config.toml
n_layer = 9
activation = "swiglu"
norm_place = "pre"
qk_norm = true
bias = "none"
beta1 = 0.9
lr_head = 0.00809
batch_tokens = 32768
dataset = "wikipedia_en"
MLP neurons of a small language model. Each row is named by its layer, matrix (gate and up: input weights) and neuron, and shows model dimensions 0-191. Each number is 128 + 24 x the weight over its row's rms, rounded and kept within 0 to 255. Numbers have three digits each. A neuron's up and down rows have the sign that makes its largest values positive.
After each neuron's rows, "fires after" lists the tokens most often just before its 100 highest values on Wikipedia text that the model never trained on. A number after a token or word is its count.

L4.gate265:180104133135107179130164070143134120144146092139183087091152144103134149099149111159108140116108158133122106106122101170147120145086128150140114131116168160155111101076093143128123159120126129131141118098082107124136073112160128158118115163144170076148139131144131095124171157139125132116099163093132124118107121125176158129106156104118135120121155151173164124111164128105118169096117092128141127146162089113141145113153120111134129109131144125108094107141118095154115111110158135104133114144143127147160106133167123153091127116142117122120134147152132094099134159068130116091
L4.up265:118137137128123149103094166117116180148181150117145117104148092186120137094185139189130114135133107108117112125093135119132103159109156126104148132153127143109112124138126112122084137137150111148096170124138134117148095120075120153125111102117130089142147109130125092149123155124151099112128154099128095144167093166094102167148177146108133146132129140125114121139150160113162145124103129133163138136085092118130198108163108124116140153175131121111161124158143148107144103142130093146136108139133177141098142095132165132103141160091097110138078102139100124145135143113118166158
fires after: "ig" 23, "in" 19, "i" 17, "an" 7, "en" 6

L4.gate84:131110101136135141172084096116120090083115131115135113124100140137130163131146158142116167118112109133094144159089133106144162140095156130131114140122149156160126148132117143106153132128081157106134139189137145136119136192150138124123119140183146111115109117118141089097141116136098115128093128124139126111111140114135088176129089116106113163104150104108123143108105115190130117123140071119127139170179162106143133101095123167127106129139135124093072142123129156156094100129094138138097105143114118145122123169103119125121172158100121109124139183109131089141108143111194147122
L4.up84:168117125132138115129108120100133129139118138066139147171146133105124096138156100133152124204110143126174118128112166146143120121142148100125117104130121143139115193152155135116112134148107125133131108144150109081177125110109125127061139103107120115180138128176122167135109156115102111114128162156117085108133117123186138138137113118127102141153143115151113179140096126124122112092088149140099074093140074097080103166138102154147136100127120131108140123114109136148120116084128130125121193119115132119160132126119150130130112115133095090133109115124137179126113129120158110084
fires after: "om" 10, "m" 10, "t" 9, "c" 9, "p" 9, " E" 9

L4.gate457:123087177131146093125128127095117133161132129128117102112104115144140139128069158109118159130145134140169158116080120152107135106133160110107125129104140136161114103120151135148119087149172150127121085191132103137098166169155143119111144147165102121136109127163152106146142106114080182162138085128136138128124121106088178135148109121142149092081190148118158147139120101125106129157129158150171144122107121142142145177129157153144123137161121135143151117106118147120115136145150166127157185147114116175129119151143098177157145137111116107139107119097146116139131170140104120110
L4.up457:129177145117114129189127117128134096115138138119122121138139130129146129081159106106133167101117055120121142103127166135121150152124115122122135187117148137123112133166118137151108148113122129108151144165122144065147121140088160157166122143117154108138126115158118102134154087149127156153095079091133152146119168142154121142093125124127158129122132129096099153106119113119140141159123157108117142108149103124110160131144113132108104159111167164143175082137121121118129095118093146149115091153156147100101100132094156153107185135105150149125116096130077160156148186154129112163
fires after: " m" 17, " M" 16, "e" 12, "M" 6, "ing" 6, "==" 4

L4.gate90:139114125138124133127087119141111146136135141126106136091132112154153142128110151125106085136113166072184170124124110118122104073130092152113107123138133093131141135156120152132097123140118111115102126090146148144122135113092134127155158137088165137130161138144127116122064140143117113197131132124153098151160138093094193138141151108132118159172097117123107096141124101168088153153118099148120104136101112131145140106086082147141146115164119103144138100101123109142159094150187115126080112138099112196171114106142143133089122146131128129079133115141122139150132136122146122126
L4.up90:150132111138152162122092112127126091099091153130146126096114119133153097145107124184094168148122102135122114156125122118144159120140135102161085124130104120107100105112105138136144124136074134162170145157135140180144133116111097134114131126148122108117133144141124118087062141131095138092089116107140136130111135112107128152133119113149156120146184159159178123132143136110139126109099126140115140136121093156172098110135091192114152133124091142125079122113132144146137142199152110138137120143106103111126094122141145129100112134133141173118165159102105113107154121194179083123
fires after: " in" 16, "p" 15, " p" 14, "r" 9, "-" 7, "c" 6

L4.gate433:129146135167126082134139135155107121156095152071114090104122133157161169136094134132130093138141134139147087174138111154113105141174147133148106110124104153150127127134094121091158107182152139079119097124131140083157141139125156148091120134114175093177164124150104135102130120149131169114096109128131121124131090094161144128130120164142128153118114213112139102099199140113115144143091132137111129150153128121159121167096118166108104147116123116109149111136115158093130117144151154124141132134096108131108095140140129136115091128179155173113107113123133107151122136143133113137
L4.up433:131141164121093136085137158162141091129142158133118109150070078097123133114120153147091122139102147092141133135119155143164142106130149118125126136096146115104152119082128088168121123133139131088103130165168142094129150123118094149137053128153121117114132090093138183131127125152132160174137171110128164114122117087107107154098113083098085127130153134099155153155132142139119080133139153114104129098124128118121140121131163127137114139098157135131098149147111161115111126143162108101124115081103113166111120136081132112100106092129089127137089104079125140105111148131125168142
fires after: "u" 30, "l" 16, "il" 14, "el" 6, "ay" 4, "ou" 4

L4.gate371:152097142145085140105129132171172092145119117150138160112147141137131138113088126113141132114114181130127163179128152118120104123107117122131159150132162135165144151136144167157149103141108150129117104114151123132083160132061125157174158153132116120129106108130140140149088146117133137091046087137138118139137091169151110142147172150156135086126104098145199143153140127132075152142124137138117118136132120122154118114119109125161121131108150150081115153134142147099091123168162116126155099129121108117131137142105144183144124133143154136092092124153109121155120118159169133114
L4.up371:125139117164119118134095084186151155152093112121083142123113124114077153167140100095137101082159146153122140113146107125137129109111068121120108137121130111124117113175118146096134159146140126110117090115119115135106126121156142162127151142155105133087139087130171112119124139133136117102100140130127118119095130140136164159175128157132137119113113100143156132154045155092110114145169133152131105118076149128168101125120122123152109157142088138177128110126137159107132112123146126126190107161092133121148132093070119177119117119160129148116122128127133109135139090155164153155
fires after: "b" 30, "ub" 29, "ac" 10, "ap" 9, "ab" 5, "ul" 4

L4.gate34:126117117115123095121118150126153107117129196126118142140131120145122118118117137099110126108140122124166100159134173139129156158089117142061139113101100136151121134180137136167141135139132167167109117112144094117117129123125116143119169153084112071148122109148114156155124135073122140091136144121154109110123119183150129105138148157167129100084167128130155114157124144126149137087183155159108168135138174138175173156144119149087124127151123144107129128091151163108115103137154160122145131180107147091154168129135101104107118140155098168132121117169126139131118141124139150094
L4.up34:110101103126122126079096048078115176123117153149125143100119124127115116113111164134095082088133124112137113127168141127108101177120151134144180108141093163110111143132132117106142123101087127157181173119107149100118129123121162139137103166098163137146154102122122112149095134165137148104110169139134091131105135116094112105097110121147130162081150109132126122141160122122182135127106150101147152153097133119129111159117148153105132103136115116077158112117152191141143143112145168184111153126119135112111146135104100114122153117124131119121123152160153139111136122162115106154
fires after: "ak" 14, "k" 11, "y" 8, "ric" 7, "b" 7, "ear" 6

L6.gate358:151136148120115134130121152075101143155109173111114108074141130148134181131125166114154147135153129088160125174119160199137158131156093152136173123120130130141148136188120120150146108162149144136129151107166138100138114131137165110129122158133110120118121103093099126171144169133098141134082121121127140108124115127159125172143128116129153119094130135151132096145153126152114119141100140131095123102170136129137166184093152117119086162141113128094183142118077150103137096117118154142146132129126134095129159134153182156154138117142106136098123129115154081104117131176145148124
L6.up358:112109101092146110090148154126131127135136118161121137095157133126140135134145096116118121137160084100133124112132158143090138150119108092121118189121123149115158096126164129142122101164135175147144158119149127097129115175168133153123137096150078143147099111114147117170132087100098140111116111133102134124138134093143112129143109083094118130090164121080112171118116115168170104097093069141121108111169118145184136145126120155155166125105120110115126110081155151091116149130069164134122117104154154111113152146088122130131125161130157110126101139070131111119140144118105128125
fires after: " m" 18, " M" 17, "h" 10, "p" 8, "r" 7, "w" 7

L4.gate49:146128120106089127171147142114164135143165165123112077126122127148150147124178112139120105142106112137070128149073109126147122087142105085161133139129144143121119116117090148107106153122157112111106120125134132069124120176129138130128111138120144144097145139124135157154091159139117114080118139110132085135114127128121150122112182125105118111086155125139127112122122096130121128159128127164098130172133110139130106176136144114117157146175117140105165108130195130129143128119102158126185135140173102144143127192140116139111134152116085120154082177144123083135101150119167122095
L4.up49:175123151128141097126118067144129146117186149160127110186145136130127123140162070145158120141138148119136132098138104117080087176164120124100128129115130085171155075103136155089115149099130122139105114132150123132077153136115136156113164140144138152154125131148084132138152124112075124123133189132076119146160119126136141127186128154096129132147122111130094120113129151146129142140142136162124150111127135174148145112118085153135130132106121113156140117137115080091123113110125130115116118176133120122149151124122142118129119156077120110127101118115169096114087120100089180134
fires after: "i" 26, "v" 18, "ac" 7, "in" 7

L4.gate483:149100161123131119099127116105150140094157124151160150120125125119129128117080107115148091092154181126099171191074131092109095124092139157103219105121136122134110132112133140106183102132097084131126108148154110156121105136097093124163132092122130113117131142153154138144127142185079161109103134121132146143109118136124135113140133112106151098151142155187117121129157126136134131112127133177128135137185133133128127119115142074159114129162143135125147141146128066145099105121135159145079132133117110141140152110139116106127138142129127101079134123139117147153122157084135120125
L4.up483:178173137097103108158101088117095111158117145113128168097146094114142146117115136085109114122163164097148171132145117156130115094130117067120144141138123137124086145118136115131136155135109136094112147126148102129094125107149143122156100119097104088152121099084109128122130102172120114136157085138143144138110130112076148134093139094114072156129081076120140086116149123121117150161093129102152143111108121152122139095135122110104118136135091130116138079127141150118137110146121108116155065175087131131103171125151110130136121163177153125091106120151104101112123116105114114136
fires after: "in" 22, "ear" 16, "b" 14, "ab" 12, "i" 5

L4.gate447:154129121116147143100144137162107125158142135102091120112112142156112128095121123123130116122117130128117121143152185175121095110142102140119133105148090134135142125141102133164168155128088137102118113140154162149100136141125141099145152122130105103140138140120130127154129124191122138139095147138149099189118162114148148169080151176148084111112148205092133094112164138122151141159121086116130114093132096128141117155127108096113148112177113106131129135109110104122150114151104120075101144107114088121132109090104131126116137145150092127111150090149141067151136111144140155057
L4.up447:138187145163119134139146115192093125106111127111103161102150104136112146132143120139133177155145109131108142192096140177148149104147094133118144143132078147158148125101104158131125137106150115117134106175130117129095087143116115149143151151123104121150127108120124116094169180148142158181146128072092115082145112137156116142169107135135130135091184129090141095115118149089114115096161094128128142140139157113137160157127104148146129150094108131167113109131113110144101164115131152151128133116121114167152162115138108167135117119139113190136113139155134157122115149122142131149
fires after: "\n\n" 41, ".\n\n" 35, "==\n" 11, "==" 4

L4.gate83:152147145161095104149149126152124152174156144147137145111158126106136188097115139089110152120116156096128078121127129135113115102116168079091113118139130070129115093122121147125151137133120145135112151100129151133142192095177108110132123128102164145190151075082114122127117155129139100096137133098150108133123121148139146145126113083122121135167128092133131121085119134115127137115154076107147144159065127097100095118111126132106165148147091133103108140126162150168124109123131106087140110154139099140103162159128150121095131166142122107138120146159144151164109133141097140112
L4.up83:117141197130137129116119129084118146133155083109115106149123117131152122124165147109135089121147105139136122157098145114103118157167113142114154115165072125139175136090146158101136131114157122186067158084139143094122122138114133112144082146100184114133142114093120158168148136087082141128165125120168189123162142139117119118172093112176086113097122146136113099108155113111139114111122129140092138104134142136123143115113117157105135124146118108136105084136100120124166131129127119120077140135148174100138122087104138110117121151153112143141101109131133097104122100097128107134
fires after: "u" 26, "ar" 21, "in" 15, "an" 6, "i" 6

L4.gate43:117113170133140103045112133083171139142141110127109131134163134115142166114113117087147109122116157145163112118144157143133124147107102150112151129105122118149124155116112102152114136116104137158074157132135123108128132178122149105115107068100105126097137156127156160174095165131125148167075130097106122120104151152169146122129143176130141124108134139130146166123110123138103145127094122091121089120139131118153127164097125079117136105103137126152123130122106130119136137123149097122105115081127104130126160094211098131072122146122117168098096125166119132172115125121148130120
L4.up43:129118154163115105097137117127146142109137121123136125085113148140129129115095154145168140118111100151160154108156138088123134160102136116123124136096153106125145129091128107129159130143100155140142096107161093150134104159082139115081142160143150140134096121144112124135119117131098130114118154144139142149111141105114130110182140150148139150168105157131130131100119129149101146142108148099077132145132164159093137106096082109102152112117125134132123090151130142151131162178186139132138114110060111134111142134185119093077131120114157156191171134193096104108125162139102096149
fires after: " T" 23, "ot" 13, " V" 10, "as" 9, "or" 5, "y" 4

L6.gate343:145152151135156146072094126150132106113118139121147138114144131118124156109126149136129128133126146145167126119076147099152161123120126110108139128103153101109092122099172137112125148140124160139124156146121168138167153169126167102097173139126165080117117093131093110116159116169139105079148155153173121114077152136167143166111109158159118098147156129120130158133139143119102152157153139116152139123165101164133107151133142156114113129101123122141108093114099125117141066143135118128164138124102110185152162135139087161165152146140130128127096145159133172183139168147145150114
L6.up343:139119127144117135136148110099132149105137118114126155138099160142134150153141173119131151081154115079141141130185132092146081177174174126137134155151166121138138122049119112142154135121159142112137113118113126140145156137140154121087126104115143118138119142136091131172084133114143115148116136161116101163134119125155129169111139098104087148118152131114142103096172141091164175113128128144121138168142108157120130123123120139140113098149136108144161159124104163162099137152111146148082087083122075111124127155144106150123139115173115127148144150160176126083118099093125146134
fires after: "k" 17, "ay" 11, "ak" 10, "iv" 8, "o" 7, "ar" 7

L4.gate480:131134121154085108096126144113140145124107108110079135120210151136123192144093168109131121149134136139132123118159117141102107103129140097134112098109129105120127110160136164156120069159118102119101127120120125079146162153115158077114112089162100147129138135103112132151125139120158090130131168138100163125096131122146121140127117112124175126102152148159151089141101100098133167135135175109110114127156143138105109094126143093103100089139135155127130170135103137160099127160074100166137168086151113138148127110120111131104105172131122116126145162138094081148116144132135126148
L4.up480:134151139143110146109118129161126168113128095083084131121140120154122136121108129143081159130110128162116148122136148124136106143067154097087119144153142126101132136093111119112116063097118139115115136123132137101139154176075101125108140175151078114144153193149131082131108157109171116135130113162158133120138088113198136164111130083139124158144144139135129160105102152111130143120122112131146114128089129108127118179122124128137126145148103112132148185125142120118129120160142098084148181128112110119114138122125096134091155129099106158162132108140114087151124137124146151073
fires after: " T" 20, "l" 10, "og" 9, " V" 9, "i" 6, " Y" 6

L4.gate240:113120137132152177082126128080140117137123101087098138127107132165150099162102150168142124136119159122129124160142085143132123078117102105162111128130122156103096139108100143084073111137133122132157157125143153158130143115164125111130100121132135166155114119103153115122071171149121188137130143142146115180152099092153143128128107111130156172143164162105168104133119154130136132104139137151131087130100118110124122107133119122118144160133140096121128139147170126061129145128119110123105183127124122126155181133126114143096126168156085134107120164146105096132122183104114104124
L4.up240:152146094119105073113162126094143144104140133105144134133101105098132175168170114127140137139170114169101193148120081170119113130113130070151114134122131119162096142133151159142136116130104134162117110159115123138141072120084142091133124167106138091135101120128098104140119128089156089131109135125144145131132111132103114087160120146163132087183159138147139145158139133136119152144113164113149107110134159116139090128104143178096108086144121123138148114135132099081108115155143106152118170156124144147110147125081152144131133164110097096145164128166118125097138136154136141135
fires after: "oun" 15, "ep" 14, "p" 12, "en" 11, " in" 10

L6.gate208:119110166125073110135141115141108176164190159116094174113154100123130113137105145108120072145100124099131153158110094159107114142099118153104135088057112142125155134113113147107122159152146142135099139087124095075122128150119142149155131148142145115080168153119127150138146146158133159081086120146135124138139140128120172104111161121142141122168125123113148136112125141139136120139145149135148124130139151137153107130136113148130128158112150145131131104132166115122150096116136102123131168140150124131158149195164121171136166128119114104106105162147077086104079145146115166139
L6.up208:147125135127154100127115153113112068113086148128136141113142175143098126127129133107090145139120102096112119140135142123119148142127132143130150128138116164138120134168121146137158154088149137113131116139118089117128117167126158132107099117133091163076117122132106134126106128130092197126091117146120169136116128159145138145123157089116134105127105138112168141105102132113127111156125135153103085153134101154175148107123142103097154135094108115109099081161157157105120144143108120083147120156181123114109161173093176153130096153141153153176147140159124182177159134164133132180
fires after: "at" 18, "re" 16, "it" 9, "ac" 8, "b" 7

L6.gate230:127144126143124174131132126130130099163121105117134097097169103114118146160138072132102095125146127092094122099116094149126121119108118150134165183146160103107128101104130104189121133145136129132106127163118114122134104129079166162141145120146144115116158120097089110131158148169127124151102132133118099138078098121146174139130118108117110096151133152130112123121152139120130153156103114122082149130083182116100143140057124095096099120141144114164129134153125110161151070160151157126167163155115131114132118150161106162171155138140089125139125123105102120156108177119115112122
L6.up230:157119107115112132115082115145124083124113106197118113131137149123147154104172082159127068106149167110106100139126148083134127119100153119144130161134120119089137093144118095165116129115111175120091112139095124112107150147110140100170081080105130143109145136129179115141088118138130124127073184135125133141141124133097157153178127137128154104157117142153131108069122124120122152140121107110158158137111150120131108118106131102098109093133131128128143121123155122123128115116113110130190137124141158107115142097114107077155082087124108127119131138177097113106148137082118128120
fires after: " a" 27, "i" 15, "an" 7, "il" 6, " S" 5, "is" 5

L4.gate350:138110141122065112133142143126140103129114168117147135099125112118111137102133113140132142107115106129121115159143140095133182120129118128134142139164120133085118140131154131128152181172139128125138113093138135121136129160163132084145195169061134103120140099150115121105111133111155151159105106135173085167083147074125101162087129126127157100095104142136123133107095132117123122100124131164147183128099132153134138125142097078177117166132170112112127109155131120110165125130136106126146109110100176071128115152100131186158136125164144135130095119140108116143109132119111101109
L4.up350:159170128141134101124105166103175122109129117117135100134133137115161144099161113148117135117106094146128151138147150131145146137136189114122108094160126121128172149141129108105144142105136149123160107106169153101113095139141116124084182165132138126084124112137093151079156152146130081139139168110138115106108167167123129133116129127107129094113113115149162108133112102112124112107170090117137092151117114066127074123122126112112136118105122127135098123112119121146161114116144110093152113068113067137111104125149164131180140119144102129126136108082129107167091097085129172113
fires after: "\n\n" 36, "il" 8, ")" 7, " ex" 6, "ol" 5, "x" 4

L4.gate383:123142118119087074181110095108137154144141103173138111112127103105188159149124162090159075125153146109161155122109118161108154126126119102138083142120123109142163128134149134095178142152132114120135158098127129121110131120126116130141140102090117104102211164093127114087122146116149150075132121168099136157108122104126151111119134122121131098116151120092147147119138129140129186146140143168119121155136127142148149151119097096095153086102140108130154114148109135177088131099145120175117127119135108141158170113149083145139112111117107123126144171133142119110132152159131132101
L4.up383:119132152098177128166104078177138132119132162136113122118152153106149129105085142141099118048156133158134142141112111114131152132081133073124152148131131105128160129152145111136122151120118124140140120100122162088094136147110150153133162125170093124137112091113091120201144107131129114133139149115100150161129097125091120147110104138096153078147125134122117130119106153095158121135122126101160151122157120110125109150107124136125133119132134125133139107075120135119118119098104191140115158142175155155183151153103120110129127154123090150136119101115092122126144067148114146080
fires after: " f" 41, "f" 20, "p" 8, "v" 7, "i" 5, " p" 4

L6.gate398:118122125165113132114131081133142119143097120125103144133131119111143127130115151090158108139074139121118117086115113154122126128108172116079134105143095085117137129134159170154108131115128139150134110133143161153124174122145137119172136097112118170090115131133143145107169133163143132126169133090138104139147159107150129143164122165155143126147128122093096142114097138163090144146126136142074115145111095100146150107130154094150153098150162152130108095118163119207143083128088167129128144143110106123179191118165101139128119131123114112099122101128114124144111168172169094138
L6.up398:115115198112092162109130135148118126144091120120088153101127106109139114100145094130163077131078133192173126128105122124171099131142127148134112096146091118163167179144146133137146162119184132121137144133170083113115120111103117097090160132156118150112126130138093155170139129111118138135134118129122145133140131127174126112142154132152138094075111173114137151087115128118129112104075181160122117129126123154153101114115113130136116091122147145147121127119168118125183123084144111114115159132108122121126130102137139166132121088117148166125134138157125117104100128081099148153
fires after: " t" 56, "t" 22, " T" 12, "ec" 5

L6.gate26:134101131166114138098114131127130114146093136101134126140127133159119142091163135146104153113094127123173145165118161134122136112119143127135137132152102118161146175138124132071135104122152118099145106168101095131090087138143160111131138119100129137141137093106114122116151162194116100198091096096161116128093132101147149104073153147083156137104126147100185143118164117132146124132128090158116147169097144146152139114114109137126136127162184138101105124149104098121109105136106134125122099123072181125121097152144170127129096111158111106133156093125134108122110125094139125111
L6.up26:127143136098137115099129123125104084075137146157104157125129118149105143139152140142153138097104092137124165113114135132108117120163128155131131131129115194111126116140129133102145133111108113147106128079124181138121153109146135089184134096114155102096133149127100100133163116198132141134152150121138136068140130117154092180143084165125118144141118156123173139116116148148094135100118122144115101136155171124150130104130085137155127116132138124105125117109073104156149118101108162150211144136126122073162135107069153154156127129154100161105119133140113128142111126123121129126
fires after: "\n\n" 30, ")" 16, "e" 11, ".\n\n" 9, " is" 7, " le" 5

L4.gate390:156162091137109117126144153148170110106141144115110160121100108160119163129128143120136097106092102107138109120155117137087159121155141097104120133132107121082126110157122155117116077157150148146107146104077130134155125149144106104121148149088141124176107133105151134157109169140154160146137143099177110139140114092092163145095098105139114107135120104133103094139147165164145098129144148124125129135151124121129141102139125089108154101108146082119118122120126180170117137153050117112135162105115139116144103157121125097169108148167160145098103123125178161158107178156130123127
L4.up390:148148189117112108102133122166153135150130190142163135143112109151099111127096145121117094160136127061150081114124120145137122108107139117156150141106099131125145116116088129120161103117132112154168140104128148103138094124132108105112126118146109128106138088128146148139104124118105142151065131146094147160106128118160139178151121157162112116068124114115121128129147148123140080117108133163125124124130133132100099149138155134120137163133070182079089140163145146159145121129150159127132165141126129147131139144177093091142091164111144107132099116100084124139115117083094120094
fires after: "al" 21, "ar" 14, "on" 13, "f" 12

L4.gate110:123082157158127156126138136148104113107128113112100140083142101124116126151122106110105133142098116106139130111105117122104106106112132108089114133111090136135180130133064151132120164159116159137117086102162103116106153124169140139149122142157140144107089121113112151127147139113150119154128113111154137123089177133077144149138157119135150088126169159165091178156085129161112126155138109179100076178130128130113133109106128127092136142091100096129077145115108143176141121138090154128117126137118113113140079155092116130116101098085093094110119152145124107158113132138164123115
L4.up110:138149102137126152137093128142126122144104144135127153114139111116159145143074160133169134124125137151128115089108154103113138130148181120089126113128107119200109097140118143113072140127125127151135143164134102127114127163104136075159127167148094130107120104158126171112156160094149112089127086121140147127124152154109146119178113133079147132122125124144147080152120118099111124132140105108114119170152111095098153105148123129200177107131134151148142158122115106127113114152100131102159181146080092084140126167146089114121075147147138127122146160143126114126151131107155127119
fires after: "p" 19, " P" 12, " pro" 10, "et" 10, " T" 10, " t" 7

L4.gate449:128142189089105089149140111157122166171135139108170135130095120106178174094170123155113102102148123114076151154131123130082121124106104116117165111140138099124138107119096134106177120143139143114095102133110147208084130140095148141146102126134148127170121092087143114114160152106133177112150163120124110132135128089121176161138103135119126116153153106151116104143101169121077104156154104147151148177135155119141133119134091126136110143143117119128114105123105135126131105133080103137103099147129134107134113148115126126139121130119096099120163147095135113140097151123114079135
L4.up449:100130118131071112121158150129148126140139200130100132126090118146127105119123130136127129122129141129114163135121112131138148125131144161121153127087108143116126125119114103106142119167144084109139112139119147116122145122137100157152088159138143105105119141161139097120130110116144167144094138124146172133099140125145180133157113117091105152135145166119111094138186156165103164125128113112138115107104144133143117197129106159152133203127139069146131165124106154141185111187141130129135127103144147101107140134086095122122107120171138171140132093128135148161120138095097163074
fires after: "oc" 16, "on" 14, "ar" 11, "ic" 10, "ou" 10, "ri" 9

L6.gate29:148155139145143144153103117117125091118156131132136103079146148153152148091126078152103114142115113089166120131110130124050113062140101101129123158143115133143121157140106147103145171116095132134099170129149140086174105120127133102148080125154118135118153154108145144145179137105122160100106128129114148114157083127134167164180131158111142149133164137108122112091137183140112128123100144148134098115118139137168174125129130136099148144109132108129123105122145163159165123130094116133096162075113128099143156112121118121121089134084129133129111152111094167145101167140138119121
L6.up29:176131090144123096135136129152104097126144160107110140105123127112118165133167120146096063138178133139107123113133148106104136136137149148147108114090098127124124127159130132072106118126131105134103147110092110139123094118143115143136141174111120136155133135168118093114130125105104122096125102117129176140182119119116138139147134137099152125126147105134157128155133129123103138166164138133105100147130143100174143081129104169126119146150154041142101132171155095090100167162188118137139116097161145141127096149137125134127130170162108126118186119104113133145145133091081131112
fires after: "p" 41, "un" 11, "op" 5, "en" 5

L4.gate196:156095077167089125146141149143077110174122137124078084124117148118154107128124092117091124130083158160100161171127138180139126151150147124131125126125144132158097135132152090122157092147155138099117113133152095116099151160161122152094153123126144083136111133148089103115162156106121125102110121130171098108063125135119136130140087107107095157146148142114134109137110122146083104184101112112123092144138128162134156108134137175146151104121143150114165120120114162110142101122127161119125152157126102125132126163140120170148163091139090101104142139169132127161131129136128112119
L4.up196:105098117161101127137174099143115185156137156190100116111075118125146135125118128120129137116129097097130143140119148111104115116175137134146145112137127094148125121120141100116142113116136091105152088150135149089102101146103121117166110121110151147071109149138142094143104139077132136103161106137133154171143135121064162132182145119144099167139135162125081098108150120133096140154128117124132086128121129139082142135154126138099085115099106116097139163116071103106122121146128167119136107116114123165137137129107129167124111148146102153136119074101141145139133127139102191146
fires after: "ist" 31, "d" 19, "ou" 10, "er" 7, " St" 6, "l" 6

L6.gate68:155153123164110155122181131133129147126155159130126148139129134069125147122135131137124160099120147131104140183107106160146109097166146105096134138081126153135179133112121145128136158130149143112119139128073122098152103167136112141184129147088129112096091132141116104195163134100101114067117122146111129129113136162133093145146168122120104142101140136159179088127110120174106123113171132148118131153133107141101115154149132144116106161105092106117120106116140121137153090118107138123139124129098124114146108106143112137154182144136117072100102125091117139158093129158142184122
L6.up68:124141133126128105139163139126110158096132149118107135124164171141125115153120102133075133135115111135145133156062126106138113127144108130096094105114137108138150082124106127126144150135089143127126148104118104161174117105070096095174109112112151133134102124167147127113138123142127095120085097127138135120088119140136141144106076120099135128124130076114187158155141152146062132142147128150059081156145111107119093120137095161146113151136107089153118087145141116101128104139152145128158099115149158096143114140123162123154142150116103140110146109139153140110136078169123143082
fires after: " be" 26, "b" 8, "re" 7, "e" 6, " w" 5, " l" 5

L4.gate283:108115139139107099130126093108137105126133092072132110122099128134127104157127132124091098101149158169087129099100129160119123137095126131097151134136138103162109120131115109096174129168160127163129130153118180133158130160177122162137101153109085132107076135089103144148103129147171146112092124115122095104132103129145094176091089146133114103155132133144097091115181118108115119129120115123129154133154129139164142130152078111165149122121150138115130106120132137147075115133101112129082090119137120092115120121138186114103124107126146115098162119118130144142120151158156059100
L4.up283:134122101127110161110132132153127124116155099154121126097135109155089154130088136146144091115118122094144081109162086074113122111128111139105119092134124163155139156126126153130115106155126100130128078084117129144167140093156135120129115129129111124178141140156130094076112164135127142161100157101142125116140152156141115164089141139099131142121114143155171127150116142092108148100156142122121164134122144114149155138143108121109134160089106104082148108141125146142085152138132101130123078118170132095153079091159117115105158102109128166106107096097097072118128065143105102124
fires after: "m" 15, "u" 14, " A" 14, "an" 10, "im" 9, "ur" 8

L6.gate430:136100147138123130132121138163128120142186153128131129132117119166160151135195119130142127128109100134127144168125103102098120117158130071133162132128186106058160106122072202112093096159162126127106165126122144105130169124141143152110121163110128102133137101116159145089182108136150145134139113108151143146120138101133146148123113145126124087143112112179150152145175160138119137136140119179094116150136133100124136091150097149170134135131159113134129118165101142136129096153118111135163095150129111112141107111162164132144177111122113146132142135139158157123112134151094144107
L6.up430:155129161098087119110111123159180172125150113125129129118141092093111130100131094118107120148088155106090147106110137135131170124154124166123135129165148133151112145134146101140094123116108086086144147118109127178105125137137122148127114125146068106083132134108149123126108149163126128135105127153118126164141167146130102161128142125143106079092083141102079168148105103166089110098150133137118153117128128117109125157155140137114123151110129131143143111101128092114114126082178139109153152155163139114155093056149129095139134098114158140117076130095101129108141130125157078119
fires after: "f" 37, "v" 17, "ud" 8, "s" 7, "c" 6, "ub" 5

L4.gate268:140092114149131085143114075138108126115139105125143096081107134096164128101136095112146130129130116107108148171108155179131107160069151137107141136126139125139112103133086101146190121111148109110162120106126166109133128145140148106129125106135152107156147068130126123174120134154122133121114128089110120137124096167160140153151150124134141136147120156122134102075111150090109149072123076138123127147148137114181127135163137078099136120099110088099086138135169166102092116136155150138158135117087124122121113151141136144112100146124119115192124138115135126122088112109114090147
L4.up268:111139092132100132142067126137091148110165121150132129144127066159156118176114135092162084152153106104150162167109119128096131098131120080154153107125115093168132123178084149143166129146153131102196118132101144121144095096128129110124144119112136115177105119137116180135093110167113107152098091129143137129121139152168136125128120115127093110147133138133151128134141121152123128132139184132078140109168090128161157158154063128129164108109117106104123123117147124077106100143129134157111115150129127094137128159108107128161112135113161105140154109105134123115108131133123145130
fires after: "il" 24, "im" 14, "m" 13, "om" 10, "a" 9, "ac" 9

L4.gate172:097099107097104143123069109116099119131138106133087115127090080098131152123138113136115180117159122152092127147070129144086134107122114115121127129133112094135190124108077140138113124117111139130131171144106131070140133177099106125133115103123077097105107141106119123129136135146119098142119146098132126116106119139153161130130142118113165149109094134146123148096160139100079123132119106164102132134144173096122190131083117181134095107094162149145158109157141111129088077148101118134152139129128094116116105093129160133142189134141146144124105137123140114141110152148134140148
L4.up172:105106103115124134141136166167117164105136112113136126120151127141139120163122128153118130125063103114130158131115157132134105124126093147132107154106132064103127125137125145064130176129156132118103131163106164125161116089123141107157128125089192133138124145100139115142101150081099140133112129130149152162115117124091136125107131116169139108171115151113113123127129143137135194121203152149093139140120151148126112180128117140106119152100146129096113130115120110116169135176168137131134140104142111113121145052126131156166101092117105078133135115165108098088115139137127130140
fires after: "g" 20, "ud" 18, "v" 13, "av" 7, " wh" 7